MLP neurons of a small language model. Each row is named by its layer, matrix (gate and up: input weights; down: output weights) and neuron, and shows model dimensions 64-191. Each number is 500 + 50 x the weight over its row's rms, rounded and kept within 0 to 999. Numbers have three digits each. A neuron's up and down rows have the sign that makes its largest values positive.
After each neuron's rows, "fires on" lists the tokens most often at its 100 highest values on Wikipedia text that the model never trained on; "fires before" lists the tokens most often just after its 100 highest values on Wikipedia text that the model never trained on.

L4.gate454:551485377564510527528459458553598565484464569627454501528443537567500546464548408452454419498457522476598494490479520462408575475528495507527505495493394498542491435528433454470501504479457478429540476480458483561526558450481493514480443454476515392512451517509570478500513498486604552498416381430522558504540466462468470425479517442612470497506517492533381442620557461564501531461508
L4.up454:517511391543512426566513611462473511513508508538562547458461557552530549591469468534545535537609443477511428459461475434473379614417445468571535537438467503493479527452546423522605525473564413546477489440521511454555556537526439546537517517506399525501447415541421498536534503529503495468559457592440514525585499513524480478458532510589509526550463521520457428438460526535371549461429
L4.down454:508505509416375558456593530479468535433478484467586539509397549508534511521516465448477447553520450488565523507489490565502518550490507533553451534552532447485472489457430419485389521423504631490542426444466539508487453517448559496506532474435504515461480488457537474431549576492468550419496543619477411514534555588521553461534413561543526443591522508494551516552448619542417578479498
fires on: "==", "===", " 2"
fires before: "\n", " |"

L8.gate219:509438602544514500516450452420453497485422378557478475542537467450451588516489495396471484578467435516526484472486537509548528457468514443599373447501428515486497513471607474477482494499499554453499593524551525575478531464528460454407492573574540448443504494506435476497522447526459468537495547496598435506499493460561466432555415377459581569557506506442451517518487433474525487559599
L8.up219:472509457505514484464513450548541460458570544602386540499554612518533445469532494478497542460449431525498445373453480448470492483526475462485588515444581568480413392541548571571507490523564533482582595420413495518471516391516533477508488540571442431421370422412488514532460465512497501471505538505544433457573491427573501520463480544540514558503461519503553429575453501494507577506475
L8.down219:533451512499544463504430413505518455505580482510534499411581463478522538519554434616538545499495436567412567563469522467560437658438430417430509519442499558477494503461509540522480454508471392503553528499475465524475530409548497479470592489512466508525528485510457584501484483482459541573495502467580526451529556529569490473437520462442531599524479410474494468491518400538495605548527
fires on: " ", " b"
fires before: " |"

L7.gate140:507480480466538471478423533463543544574552492552477469473578522528479474448372571553471507452403461494551608504540476470513553496512457497560509469518485472576402543566568508398366380509535503511499533429474487551508461498475463495462562504416522531542550428485472519507523549496597569507424512470521549588645512521433492406480425602523501510456505553468506444497514542506462506536446
L7.up140:542538471503485484495468544488503401494562565502501541467434519580532506540491490515495537449518402457542422419488595503486436572542487458483500525500525582549596412452436475553543493508481536602447418479534489445571508558561470526390485444491465496558525505541536462498607511504481452509538469622475475431544399537529492423530487495506440471514480491533449508493495440588533554533627
L7.down140:436506477541540526477467507498358507574490457559467478489556444485445523495433490461449592535472485449420496529550596407489477584413521424435532480493442500525519403572498563594458459466408548528516491421528550548480547498438477511398451424467523456527481411485580484553508476523486583445458505553378471499568451595423440501468550409547547451472469538483491536495530584487539549561526
fires on: " =", "f", "oc", "c", "oph"
fires before: "\n", "ol"

L7.gate232:506456480433477444566413514475462550545568400559549491472527482609456594410435570538528484478489448469451454490529541516517448489494524506535450498474443489495549507535544449523520479542566489560458436495429485422545404476469579519530562431519522515489493521425546560507509483479508505496548443484565467580625479479544568457460439500506563469391473499527547386548562499491495490455454
L7.up232:534518471483439432631541514521462517494466426455512648471461521451488467576545504413519541515496491480545566427630462411499444519511643501424555516456460531460529508508573491568565522465490463427494445549501511491412510546498535608525448495464483608489477450478532505492506449525580436544507512548489524518437471423537536584465469448527484453479621652541511467405448454540503492496553
L7.down232:550559475551363527628404467512442442445498406496501526399424484517502546486506430496442414434535432515527525497552480379555493522501548530462471548505488485542460541509531379546509523463601449442521473539435441420498399509549500454477555400537563508580472498586518529508464498489480542486543555513519517507467654443483605525521461393427532492523486567605519564476502468484452499504481
fires on: "s", " century"
fires before: ",", ".", " and", "–", ")", "-"

L6.gate312:524564498511529571496455472429548598508531406560430491533514482608478468415436482440350547597552526473570507521530528443419461516472417498460461496491552490494447459514494500503450558393448454523461600462409525459532510496457523461522448543493562463461519475446538361537480442455660438506459558505524427528507508557462539502440450534526415451535515552488484453572535555429494494467471
L6.up312:638417500529541477507475506528495462515550456532496477516601440516473546513505527455507494455451407463508573541495556514439481511511506510544519410472621484565536425486575510424384541488504499458473464474486515477492552515426513565536419439508502456555527551377447407500430415561524476536502576495470510574547501460551506536492528500497469530536581529459521430531469441523532560555446
L6.down312:579494470579520543471527485574537430523556632513458485422617469550551517529479565539407514522468416447451487532472587502431504539564543543558477423571545455534539486531531461448333578436597521536478436471522542429479521535349521516461486472501442472587539538466540448457497525550485461526495492482486519590512451477536516477528557535508574469499560557573572459571489518529538501502499
fires on: " =", "===", "==", "|---|---|---|", "|---|---|---|---|---|"
fires before: "\n"

L6.gate115:502523447499506551505428527515563503546509458532476518535512499471542515471528525484476531560500448334566519457609592586607413460447451533410544422561396510539538498525572504516490529507456462573524572462423522483485570504437493479557469530525498601447512473493530489535520449488578463560493531476450534484487472551506497502404395518519486366563427572457450449511515474450525394442468
L6.up115:515413447542445524537512538528463491525490465481632501494553571598461469530469469518493481534416434466525509396569508461562552539508461456471490549572464504512474621438516525494504529521518481432486565456522427525403530508500461451567469478484521440437472582572415502512485522543496510576523434483468578565473490545566481475455534377532519507497492485467567448537553388547516559528495
L6.down115:602571461523496485510482515572549525467475552480541559421507433520423410535476528515470456545463472507449556538459493545537499518473457519486475496500467546446490473469572507561524556453539563476525580399365502533497486454496451524601477466566553618549383455676418447505524462434538421582519508482479543511443459535530505509477568479438520472527469523525479515478550414521487510579500
fires on: "\n"
fires before: "\n"

L8.gate433:547404589561380422565449563464511457576447530573519498554573535607452527437534567431461621492462469513533524493487484480427454584544460534516528435586422474552502513522525538464454496453483481513400501532456547414573514492573474412562396531442516462434559479496474517487561557469501432602418443510540500548567477464475501504564527489433546449547458488432500504536517539571499598403520
L8.up433:423513485487485560456517503490466544538448558503470514553498528403584517527509506558498444543431406544530497484504501522460597492393558527545467564513522593426535561574464512472503545609526503376490572536433521455538555411538495568493507530358541468581537474577516462375491504467424442502529451488451516526618508449425414506476487530480449450510542462418558466516522507476393498483539
L8.down433:462446493473498430628636487569493517499534508544512541490494583489507455515511445505610498600525467462553426433538487479464415542531416511478613501449444529489402404539475422485543598522563505506443485495517466526490490460461492453530440471505547469573514450441472508642486506550534473604394507471572445578521575456416520500474473531516483407453389486598501518559539581461513431474467
fires on: " |", " 5", " 1", ":"
fires before: " |", " \"", " "

L8.gate97:457533500503448468421455580514591480503438530517459462497496487447562510531566519432414556596579516463454566546591584551507482557501522616512456511544451478483499526444521480582581506462545430456499429566512441511423501550520534562583471630464472549414495435459526496508493500504472496489529551496565415424475486490478564546374463521516492444470479499469508480532488502483546489463468
L8.up97:558459537436485609511471499518544519490482499436578494511448540486483516580490426506503602592602503487479485548571504467465436552505544524487522593487414412520466559563546493439503591554525542486489484483478581515469503486616503499485419517512458517525399533522506463535372517445447486464494465469533570464491467429520548506531520521517525529473503473504469519481342518468490487474601
L8.down97:562534492520555518604645524507418376418427499537420633537552605464473452533515494547590496543482536481497468435552450517451506480510581534519478568440498453417438557515549470510479551488477540479488449428448395452484476549486475463467554538533509536436476453466552535507517498426397479643478534520470583547462525459516538448599560422491479423463462526505571508415494500539460536513530
fires on: ".", " −"
fires before: "2", "3", "1", "6", "0"

L7.gate135:451496464408358505543423600514482506477550445546545477511537496514567499489525442481483566498533559487531510483565521552477511548482544472530525528485325515469418583536488488543534514437542521600559572520519492480461529572495447556470522539541521561550484363546497402480615536402590471526461423566625511492505503488492530455396443483447410450570448470452569506501439559526442451502540
L7.up135:498409556459517504487486599487488545526647527500508429543410465450498499432480482486470516471564500547491557480525504541537552547438454412548522545482486534563383586454497496534484538516544541589558588508600467607435605474438475516418479422542464532485475514507543394526631486449562459493481460483521450440516485474480539506586508533470437477551508472516526519502495538558495479497461
L7.down135:565487571456502466558595527420535526596498530514528484542511538396556480478512533542582507394470504500440595507531412536469505378511494429476460448548493469470400527496533516484473449499532558567594549526536504583510570526533545513541523429530479488493470467523531532516537551454600507616522481499457472451555534438532487423463560505464466469491438499430573530512447407555449412494539
fires on: " 0", " 1", " 3", " 2", " 5"
fires before: ".", ",", "%"

L7.gate174:542533427506545470494478555548574555487533454546390506543429421526466482488415515432470490501541549407535474425546484546507485501525475569461459511519497477544499488506579418426508515548549446516552618473546511521440517480389555646517410518451483475506488481507463413544444474470540483545564506534532500473536537570499572468544525468472490462543469641496435463546482618538507506452530
L7.up174:483526543545494463513523530597478547466517541485496534565458432539539472552496354577478484499469513534508481425608477441508521474514464523430522613559430429442545617451467483435520495510565469436508475463481520537415517569434591571601508519418544450508453447486491488490352485491544533520471482547521477553545511525450459434529490519481517505529467559535493473529529477577425472450435
L7.down174:509599437516430558519542442505419446515464485444521493498506535540551580492599471584496549462428476591475496501449457574472528577507546425516512583508468501469483495487434551585489473479490493539474398437426529450544485527548371374523487541501532549502483499456502552417551516557469554365495473430427500556400461535573527519463494569467556522471542465495556565582554412484506611560520
fires on: "===", " ===", "==", " ==", " International", " Goals"
fires before: "\n", ",", ".", " |"

L8.gate161:426524526495381499484453446560542532539477441494572571528474476524477536465452438557432456537480469487467464393453549509412503467497528487559458486471525503463489527542514458508479609536439466376431547432517385545426518588455484539446530509525469526386498465556409539461535466502498480479524468598619461494450514504472480503396418513464497529537508568444559500588504506539405516560518
L8.up161:465477430440432538476508447512438483540468502579534523501512502457461455486553527496571525489575474675513463553450630452570562438564465498538485536543437597547571491411453478438562521454482505615492493517539523538522581426452408515516515530470561495549568443427466541491397479515473568503424629521597569523571560523479520574374499470504487465476404381492563588513475438490522467550470
L8.down161:483475504461433505541583466528518602452479455414499561457570498495538519493455464510526571475522480484577513462524429452407462507549503456505478522503456541512521515469495486453527511451570402451466536451556513546464498599471555420492488551510480429362447491498462466451533417504487504525474330527503484504360426509543414558530501392531504401583580602465483479557492514538466545516552
fires on: "\n", " ess"
fires before: "\n", "|", "-"

L5.gate412:525492483571581499535520467473509486489448534531398548410442460461499499504503437483413492553502559520549478422479528537501479456489494355518502521535503491532489364490581423545461454417548526549484529417441505488446522494464425443460451551472508590510531345462588479488514385546523482496489565490463537491528596515474584575495579477497490474576480575544543538549501522505496454538483
L5.up412:643488486536505516487486484497523389366473506504479486444489485514511566427522546413486374496605522519540406492444459415490536443446513476519508529461523534507568564500414491560537658482474478526502494483479491540482429434457557525463447400493529535442474514521576481544488591540436596497469508501479548530416531516530613543598441429534492508505481570529479541535559492536487434469460
L5.down412:447479540562514500520484532558516608536616541519574445410521555524468568538466558654542540443454454507509608578498598539468459541519561585484493503501529543550519520513589501481507467557461481511467442545542545466564514477507569496532460514446514486514502508516468410441495513575458424525484586508421428366404488561410370410542566439464447478469480524443510520468471553500478546492540
fires on: "===", "==", " time", " =="
fires before: "\n"

L4.gate142:534501451585428463516504545481427493469470453518530503503477385413505468406572432513539542494538571572656504471533516515490480414544510524509494491559560482482491428482454538523445581451509469419503479482541582504478485498421441570422491466450512520450535420464490578483483455534524529593509521505493586495514423573455586482438453480485536509535514484589540362567513518516489426437411
L4.up142:454412583428451477479522413549521494512479419481518512439464562500540526463509509455483461459540494492489382495521514487504564489526431418527477557534536490504470559384510544611421554590453441459452477482566482473455427568480536515417421549500508499596465561451555556606558496572486586475490543511408523574478540508475419517477595404610476580457516548475454477392476457516502482541479
L4.down142:435431552521431499481678445477477530495495524485511452506523560506511499573466442503427494500479476544439534437375465564489521448505461543495477471490509652456585483563478524531505508513480522417572486564520482522523536494609559478476577496512560492500641472536525462539583423487534551634579522539503468606511516429474452439557478571541480489579497508430503567460545506481435478528463
fires on: ")", ",", "),", " |", "\n"
fires before: "\n", " and", " was", " |", "2", "|"

L8.gate430:462596443500498486482510470555476530575390423564586540505492471544426537535442625477541499550548386521466448442579402483532444518330471467487575557514452482536493580524537506470541514540525438449556531461409475482494534521585518513487393528482501543478439449486448505495499522531425489576466466533502447524550583515517419478453502541396455444445502546445576543487475419364547518502452
L8.up430:550532530512460525491464420496504508525515464465473514435525462502560544515412554584477552574464495636418530482479488471584649533464465566492586559537449492557510541414525478580526503467499549521585580492458530480492459612474460548462493523575466505439479453394485447490468558488505495529503533490455500456565594522452567585482538429518492411525572471445553405494530548508526522596527
L8.down430:568538557496481540492427515459462511501470468559534526602508469492398521507528412470544448543393443495447448423429542530516544510518433493490552495485495476495496500530419524493419533516494573451415497457448415510519465522518525553559506530539564452448558482463425504597496422574498467619416500440453420465540615503470449561574477486531434484563528542516471476521452499553443504561451
fires on: ".", ":", "60", "24"
fires before: "5", "6", "1", "4", "2", "7"

L7.gate506:496528529545503506639463568511511527532501483612483416569534513552557508428501548570534575555527527539560579472503605553570510512504569535513499435514431497421542473507617570510524453504406447490450548454522507480492449508510516454548463525441482523568516437435499486454450485568527492591517488429501477544462524444461484461450481453515607390531495544495504444518571497531540488465509
L7.up506:471456488486408507461593437570506530579464458442556457539529492497498555458527532508378404437490490508573496495482502448384433510423427557469433498561502446426547490495458540519522569565498491462488475500584443458472530548454585487540449496513494448443461494485470498472540556507472452479475594494431564524486478441373474452496564498460600472525447488532412476516418510539465520385490
L7.down506:493514433401449507487083498480492619463531504564452488490463471486592509493473557480470468452453527526404533525497473485484566487504577530484471477557542499535426474506484501448412483479481500534467525533465499477494487486477474459433501487530499569482502502555510521428511502527515532485505513534509481546497551462500538467531500540497494465554483486460426537471521521500469503434510
fires on: ".", ",", "\n"
fires before: "\n", " The", " He"

L8.gate233:449487540526523488469502519566501635509475529514536555565517597483505616611494578450473505573609468519579498540515510539611395486527504484541511470513473494516548495499584443511511540428496440367531563543464529544438516495445497567519522560538451434451521531466542540564507443580506484537450557538513475492463520430538505454506529575395487445511512503481451421481420484484453594494484
L8.up233:486497415543488510502498493544516473493465545515459470467471455383550487533511586511441503509602460490461439575464519496561369493555528542521551507541458425446634575525504485551531546475499498505536450503455562480373587498468404433519496548478543478526521493485569553590482470543437583494554521427541505522555424534536524579477424453475496479503428465472445458473515522483515552581454
L8.down233:464495536517527551435648519451528545498468501474419498488601564566456381457544519495549410412437499467537472505478520575496435460425579498521581583518469449410504549502554547447490454410510559498419483525477464474373611403456511524552514465578522448561538544539514478452503542501529485430548572582461530504604387612503543502484541485495530407471491467468549483519474484431514413460504
fires on: "th", "st", " 1", "nd", "h"
fires before: " |", " (", ";"

L8.gate120:496489474471473463522461523575624542455542468533487468545472507478408454491451557548518580517500608519541516523489486543492528431572536543496393570556370433497507556423490518440554538454446473533538521474477490436467547427536542475547501521512445522463398500542425483565427485513510539572535431607588395509497443549528567554460520554490519479598388536451571508531500464448578469473493
L8.up120:464452553529493507466516464492479418507488470494514567504426523522524469541515541556474599375484566567478462473494474486475473544489511452450571469495426536478546450455510457372553493485472472448491523504543511492505467439465467547489559385575519502503487502447485512423434507455481475521510506458430529497539502509435523544559497445478478481533517559598536499537530496483593573431563
L8.down120:470549561453515477517543466547474585434532477481460480504541517554551540449466560431471482524479524491460470536566520493520429536501467437566512402511446582487499466448490566532563416536476484383420407536547565438491470546491519602481580533444403473553427470560520544553537471486466419538488465391535508413489574528548535573527637620569478525450499497487502508499523466565475459503492
fires on: " ", " Pld"
fires before: " |"

L6.gate407:489509527366466610465449540487487596562473417538495429476501524499483528442391540449471466536464470495508552472519526551459404496472452453484468491474472544552594402644485468520509486443456549540525500417499425452507452512499448527499435483406594534539490423509528521551455445479561452456554549540488467646544471467548558427467504522489489502467556505510551446534516486524534458523482
L6.up407:522470574521526520507499532592578440521533412522504473469483495515483478490467508412506527501422501470514536636481549547475483571524486460451442464554527571552493498537518458428426456475484551545608486442439476443476496454463491506524442421564499401536549505475414512486451583473615503558481423514551518580549448516482465507401447470372471485552548562497469458471550450482517514599513
L6.down407:451508452557542522475671464471543418550446453488454462557490567443511578563480521450583422416563554477548526497452410449490457613487525547479444532495514577483587517514528509449438493431410533531407581462535434507452597471488569512486472463425459571421498515510548422487465602546499528459514456559524530585523590549555546517524573465528485444458500526524587460398502560488502474400423
fires on: " is", " was", " who", " It"
fires before: " a", " the", " an", " in", " is"

L8.gate184:508547485534566555505500487437539521473459520561463538459483410525516442458491613508515560577520492452498496490511570582559509505508485438510526468540473484483553440525485554484515439439448509515529499531519483485540518549575383515421460502435538585427527463516481453514551407574430382577408518487539508479494497491566508427614408547500583458467414471549525509559543498586420465418466
L8.up184:553521497456493418504464507542409541516544458447525572517463596466516568439476515539551534562530431529456441544480554491433481503421550553524557605431563466416468529507486455480545433558490394433533475490409493483429575482511561484540474502534465454531395463486517452477516508512421472402538430489509428558470516490415494533454496509444464524499460543394499481415414483485466488524518
L8.down184:488592462536485496537491473508523523501493562563505475523493446500517468523492493460572589571474444510524470440552535579532551471476485466451454436478450509539475534474481531464406585482526380523545515434467455466521486537473454377467472566490489535468610422476459540435501441543499500735402539525457472439463568469572503508554482519517563482422457497533494512537559549551499552455506
fires on: "–", "-", "/"
fires before: "1", "0", "2", "4", "6", "3"

L8.gate485:397535500518486484519473514500470461416416433550519458457526483534522456469509572514482593499449548481548503490507532453538452564432568433539490484511468448547473509544532591522496517555480474438573559544518497554483497456505469628471562490542502525474547430581420436502510453508514485571416443535569465520506495531516544447392396491496562535461464597518539474492441428543504545508406
L8.up485:537493494507517460495513480445433469448519587578480521539521567467467404506461475565481464527620470499444476520491480517571480593569525447512511430490385493520426541421477517619544537524555547483489508472445545538436471503540515469502556569473474521488453511538455513524564476445407557452421500555525542469505628430587547567445441464428465400476551439468501512423423447519485541467494
L8.down485:572469536525484439583490436575514484518520462606475599495514494489504449522544500520619574477503525480477477399465580503484513574490538496551489646475403490478451580458541547567442527456464579507466443502438563545466450386468425545567544561541536509500452507571404509477576523520489461557502472480521515394388535469470504538577560448502432451436475451459516462546403454485529526507573
fires on: " —", " ", " –"
fires before: " |"

L6.gate297:458490583487467513539515510518513502478635479508475521533562528523574495538524549463406489464549430484465477390516485597548562433545509457596474513577449510425487403554434511630479498465484486517449521429466469483455476504425477419556512471402553483433509477519534547521516430538528512518517478518544534484584519551432460466429463486528455528569506648452407576450568491459531479459475
L6.up297:529463480463459527539504443527473515449495509571512463541568441495589470470419461453535444509452484507537543500503457516504573531475399543487511517594541550613415525489411592448471494482429583502515638545506550414440524505491479511484397494489475499386522533547552471518474487468524524554585489481507466586472474573505501498445492454525503550439477485477514507486541543436481488480501
L6.down297:450476597520452537576589561518521548646511486487425519479521523547480474501486590437475467469553489462463513473505449522525522498532505459558540405473480531462535495558490458483532413417481388569468520476537521458573543472484482467512524440411494479638499463501381479493491534444456528657495506557522497480550596568475354501529473483433500442490564527525513540508554590498481587500466
fires on: " |", "|---|---|---|"
fires before: "\n", " "

L4.gate409:526504510565416472488507478463474465498508470499526500509525545456495492484552577471600508452584581505571458644524550422537497416517426454482471436573475536560482477571527505526566437549517456455526533429512518587489464489514480555493455496455618465541531466523428534531517513554497605581500539528492537515404431585454424547451495481423510525455485492545518521480593402443528454444436
L4.up409:485544516521595517512538522591589491547588458544554413497518501534514550549477543514486513506518429504506542420472531590429525589420560492523457474475490539487468489516531617399457491484557515488425489528524417467422588521465507544570485462554457442530501495537452489494610479594507373539512419495484546530446435450440536484467456514428504549510350520536520484441437494528480463465486
L4.down409:521504513560499515527661483420503419493522520559517529562496508513543490497491499530479551531562432502530497541428544461479516505443404471513433496509440522574531547480541602531528530606479442468437547461562469540438502467445509499521503476487502459527424543469494518469495543480505513734534457486456573517462473531465468494445538476461514498516529497593526493547533481478534516545465
fires on: "\n"
fires before: "==", "In", "===", "The", "F", "A"

L4.gate280:470561497514442545581478542494555524604500492537546532483459572523499503514599528515581523467511404368613483553520565488448535449572420426591435488503473469500521514448518549467525462593495519507511485509567437508485552484480526583523495451501551484596468543498388486564560452546530469605489568532458592557442442485492516560493499468500511501529454569533505438508504446562548521447452
L4.up280:465514543513470532465494562512516550514548468512437362557565574492476565465467507537532510444516592499605528520450591450565505432518477463499428416485518570474533490493554551424468449492417504418448462432507533514454506505451462491639486531563584522467481414511516526540491536483500517534481477508546466489475437562505476417394399439415578482549384483562545546440471493484527385442524
L4.down280:505511519583502510544687503488475493505544543478524489500514548503509548516461523543517460434552447490513451523411547490466464484455412424543383502517468546528564523500563504517518468544476509471432436477472492461401544530513511522497482498431498498447467525499489503455449541505467520671475498523471528485432490474454408478410469484474504477467576522607499479510475454522522465503538
fires on: "\n"
fires before: "==", "===", "In", "The", "A"

L6.gate211:537556451450568587580462506514531537463468474564477596465462476587556530506512492500509396472538441514555558383508547549519439532549591459604449606450540561473486490482515480558511568477476505520531473491471438512532527594483509487403489551495605561477584532529523453491529518397475508580472533483573541514509553520493469483583491500553564455485430450524414514591428572513450515509435
L6.up211:477568465487510403527476518565457540476541467574508503471481497567564440573532434491516482479477512511543524462478504426330472588561510411511453498520514525439511456590503447481490557478615542409548477502529546438499511577399512535502453579490587493558474519485560499455554514439490509482562506575432551510431609433443457501557523487495416473639515432472543532407576512466507458391523
L6.down211:420518470571431469497614569493447575517527475342414489538426528538552502481518568478493489533526450405384491381491413512516461507468497479460486526487392492509449558404545504482565557598493592529494516455573555506539482477408465526486452529520435544519437485545478488474479476598461527483500521478459570591499535529499540484484473446454555391451576564573497548528506646530544586472486
fires on: "===", " ===", "=="
fires before: "\n", "."

L5.gate372:540556482430494491484435497471465673447521503569593554564513528529541480489379521571470505497540476453494543417425608535445527510424449445606470537433459477579495558498441466471505548538445521608505584570551532526457576510440536563487470466479431496464507466571516489499501549454512430471543514556514411517509477536425577437424536558558497414462506467421498417526509449530458618512520
L5.up372:501438418529556522503477456526472532547375479427473462586556589472560467500483489426410481512458515517498468545505506481480485518446514532490553486530508564526537472548550561527406564491577537514530481511499535544399472456455430618515495571550494495513588441541443433483566542467496494548524545431509481517618439473468524483485559561587460542512475455525527498577532540544357414429566
L5.down372:567504441567388546440651453568531508468494442460531498467532457600465446482515639526511512449442519463543555463468513476549466537478519620471552528517444414468552567455537415582429486542518532484482519537560441554527519534496609590531462583552498424467487489493485528503506545468492456414413640465488559488489457511470556462475525513438574429534514438545496437579620508495492584417464
fires on: "===", "==", " ==", " 100", " ==="
fires before: "\n"

L7.gate127:421493477394526558514488467449459530502486418485589412528491549436474524536477544397459461477525484454529531515484587503462446520488486554526457537411457496479570516494543419438522508500563433436433424429507537578503448543561495435505388496520514439477450426524430361485557480479499455460400456529553526569427482556413530460551515579456516502507392542558538439519495429604519528487491
L7.up127:423503524454557569516467547496485501511532433554540548453533567529598554481536552561538502570568508453426416474522560495485528458515452497343428436600447474515529559547474490503512354441525513496565544532504446480429448523491388473444519515580475447451500508490530528367492508501534413561484554480548472545422472566481551431565524546503488506597539489538605538508486608576533487579603
L7.down127:523526462456480542562658471463556498433478495456521493553429454453472463506489465514558508486497458421600575469455506545474464535467475594621444432388485490594470480526532476501467531489568433477396487438469635482535564552548399489556456428490502463448522435485455450547503496439503505363443513471449491525413575424465545528571461477497458574456446491463482419478458445523526384409408
fires on: " It", " it", " which", " that", " who"
fires before: " is", " can", " has", " was"

L7.gate233:476551446416440509513441556489476636551514508490512500495513524484506531405413444448537577514491487388593522487576501503543495423490529556527550498404481408447627519504416448425508560477431454492524622546511456532482559513540443534504480444529588443525438513543506388512458499577499421523471481510517499489548541455482473438470383595526482485471484522475532426549522491537410522503501
L7.up233:501475499525494456412521508510526553517525596519497425463556497445441449455485453411570522463575563502469512478540426507555497438462475524487658563402506576428462453466468504518474456472445460545456482396530520450586509469500526540558459532502554487557522544473475484419514574530488524533526515441499475513508571655463504495549512618573556485530455440534424451452498454463460428478535
L7.down233:461495476482414394479508439505428461435513531495437402435526497520516478519523499459485509428554542476433525505499407436538499554430412443517591490564502424499440575407553491451531411328567467525497508431503497438487388521529564495515468529577559446425456496413491505540527454487496579425512414496502448467541476597515455539501459524470533479443559412524491526548466550363527504595539
fires on: " 0", "th", " 1"
fires before: " |", "–", " century", ",", "-"

L8.gate302:444483591517548517451415492549469594527572416532552469482471496613430526488427585491538562468509456566537485482566473386456561511509525491529466445495538562552505522588536501491539531485544445539605531518509486494520471511493508488547498561388508597418511533459507536515614457466456425512523509498396495520519552467488608486494458508521559512445486538535481523458535482604453486436467
L8.up302:476410520533507552460548441493424565567424519454535502508391519472535630468533491529465508502461468537508534571396437436409484524470444586520537549417586469536421512576512457513515553554414453490429440520532483494600493484556503467512520548515532469487473535549484581484440537472395435555522414504471552487523424518522462492471525520515592500526482461538462562445453524440577553543519
L8.down302:491497532542551540407322452470414466517523497462438570551465533485579566522483362517514569496540514455547482499405579600444532446524490609449487507535579452514477505506572460503484505490436529481553475522456479485536484495427491436529554505447561463585468557644567460472475451471490500509448482498535543464524468470501437580514371456430517496451503439485499535466499467459455520491519
fires on: "|", "–", " Team", " L"
fires before: " 2", " 3", "1", " 1", "0"

L7.gate347:525527414481522531482539554544500520559515387545597508556512466606499544570511556431424408577420484516518507568504484476531478536456511491575451539576481406488453480491450502552520516537532452531513483535440445474523453595533406512621524511460569476544445484458502460544505583582537501573440548477529431585407535575478499518421476508417536495420473550445510448438460440525482558487542
L7.up347:559493434493538463573511540528580481545501414575545487520502474583515477539535537498546470541410562584492503510440473487584571574520449569500530505521476432561418445441517544511482525436550576574581507569487472493547487543566334401559533545499501487515534462509569500575550502572520536529435570500494415550455516582556554471462471510463533463474476560423422567479535376411526505478481
L7.down347:486501458504454498481893488475552540474521537450499505482431447433522518516504479570472480437469456558509564527428419525517520447567486495535558555599557432545468488509449516597459505520496555511547538616528570528499533548536466423486454505478537508562581509458500516527485440508552521437476470459459497533510483552457443583480459519541472478506484437461495558430475571518481450516473
fires on: " |"
fires before: " 0", " —", " 1", " 2", "\n"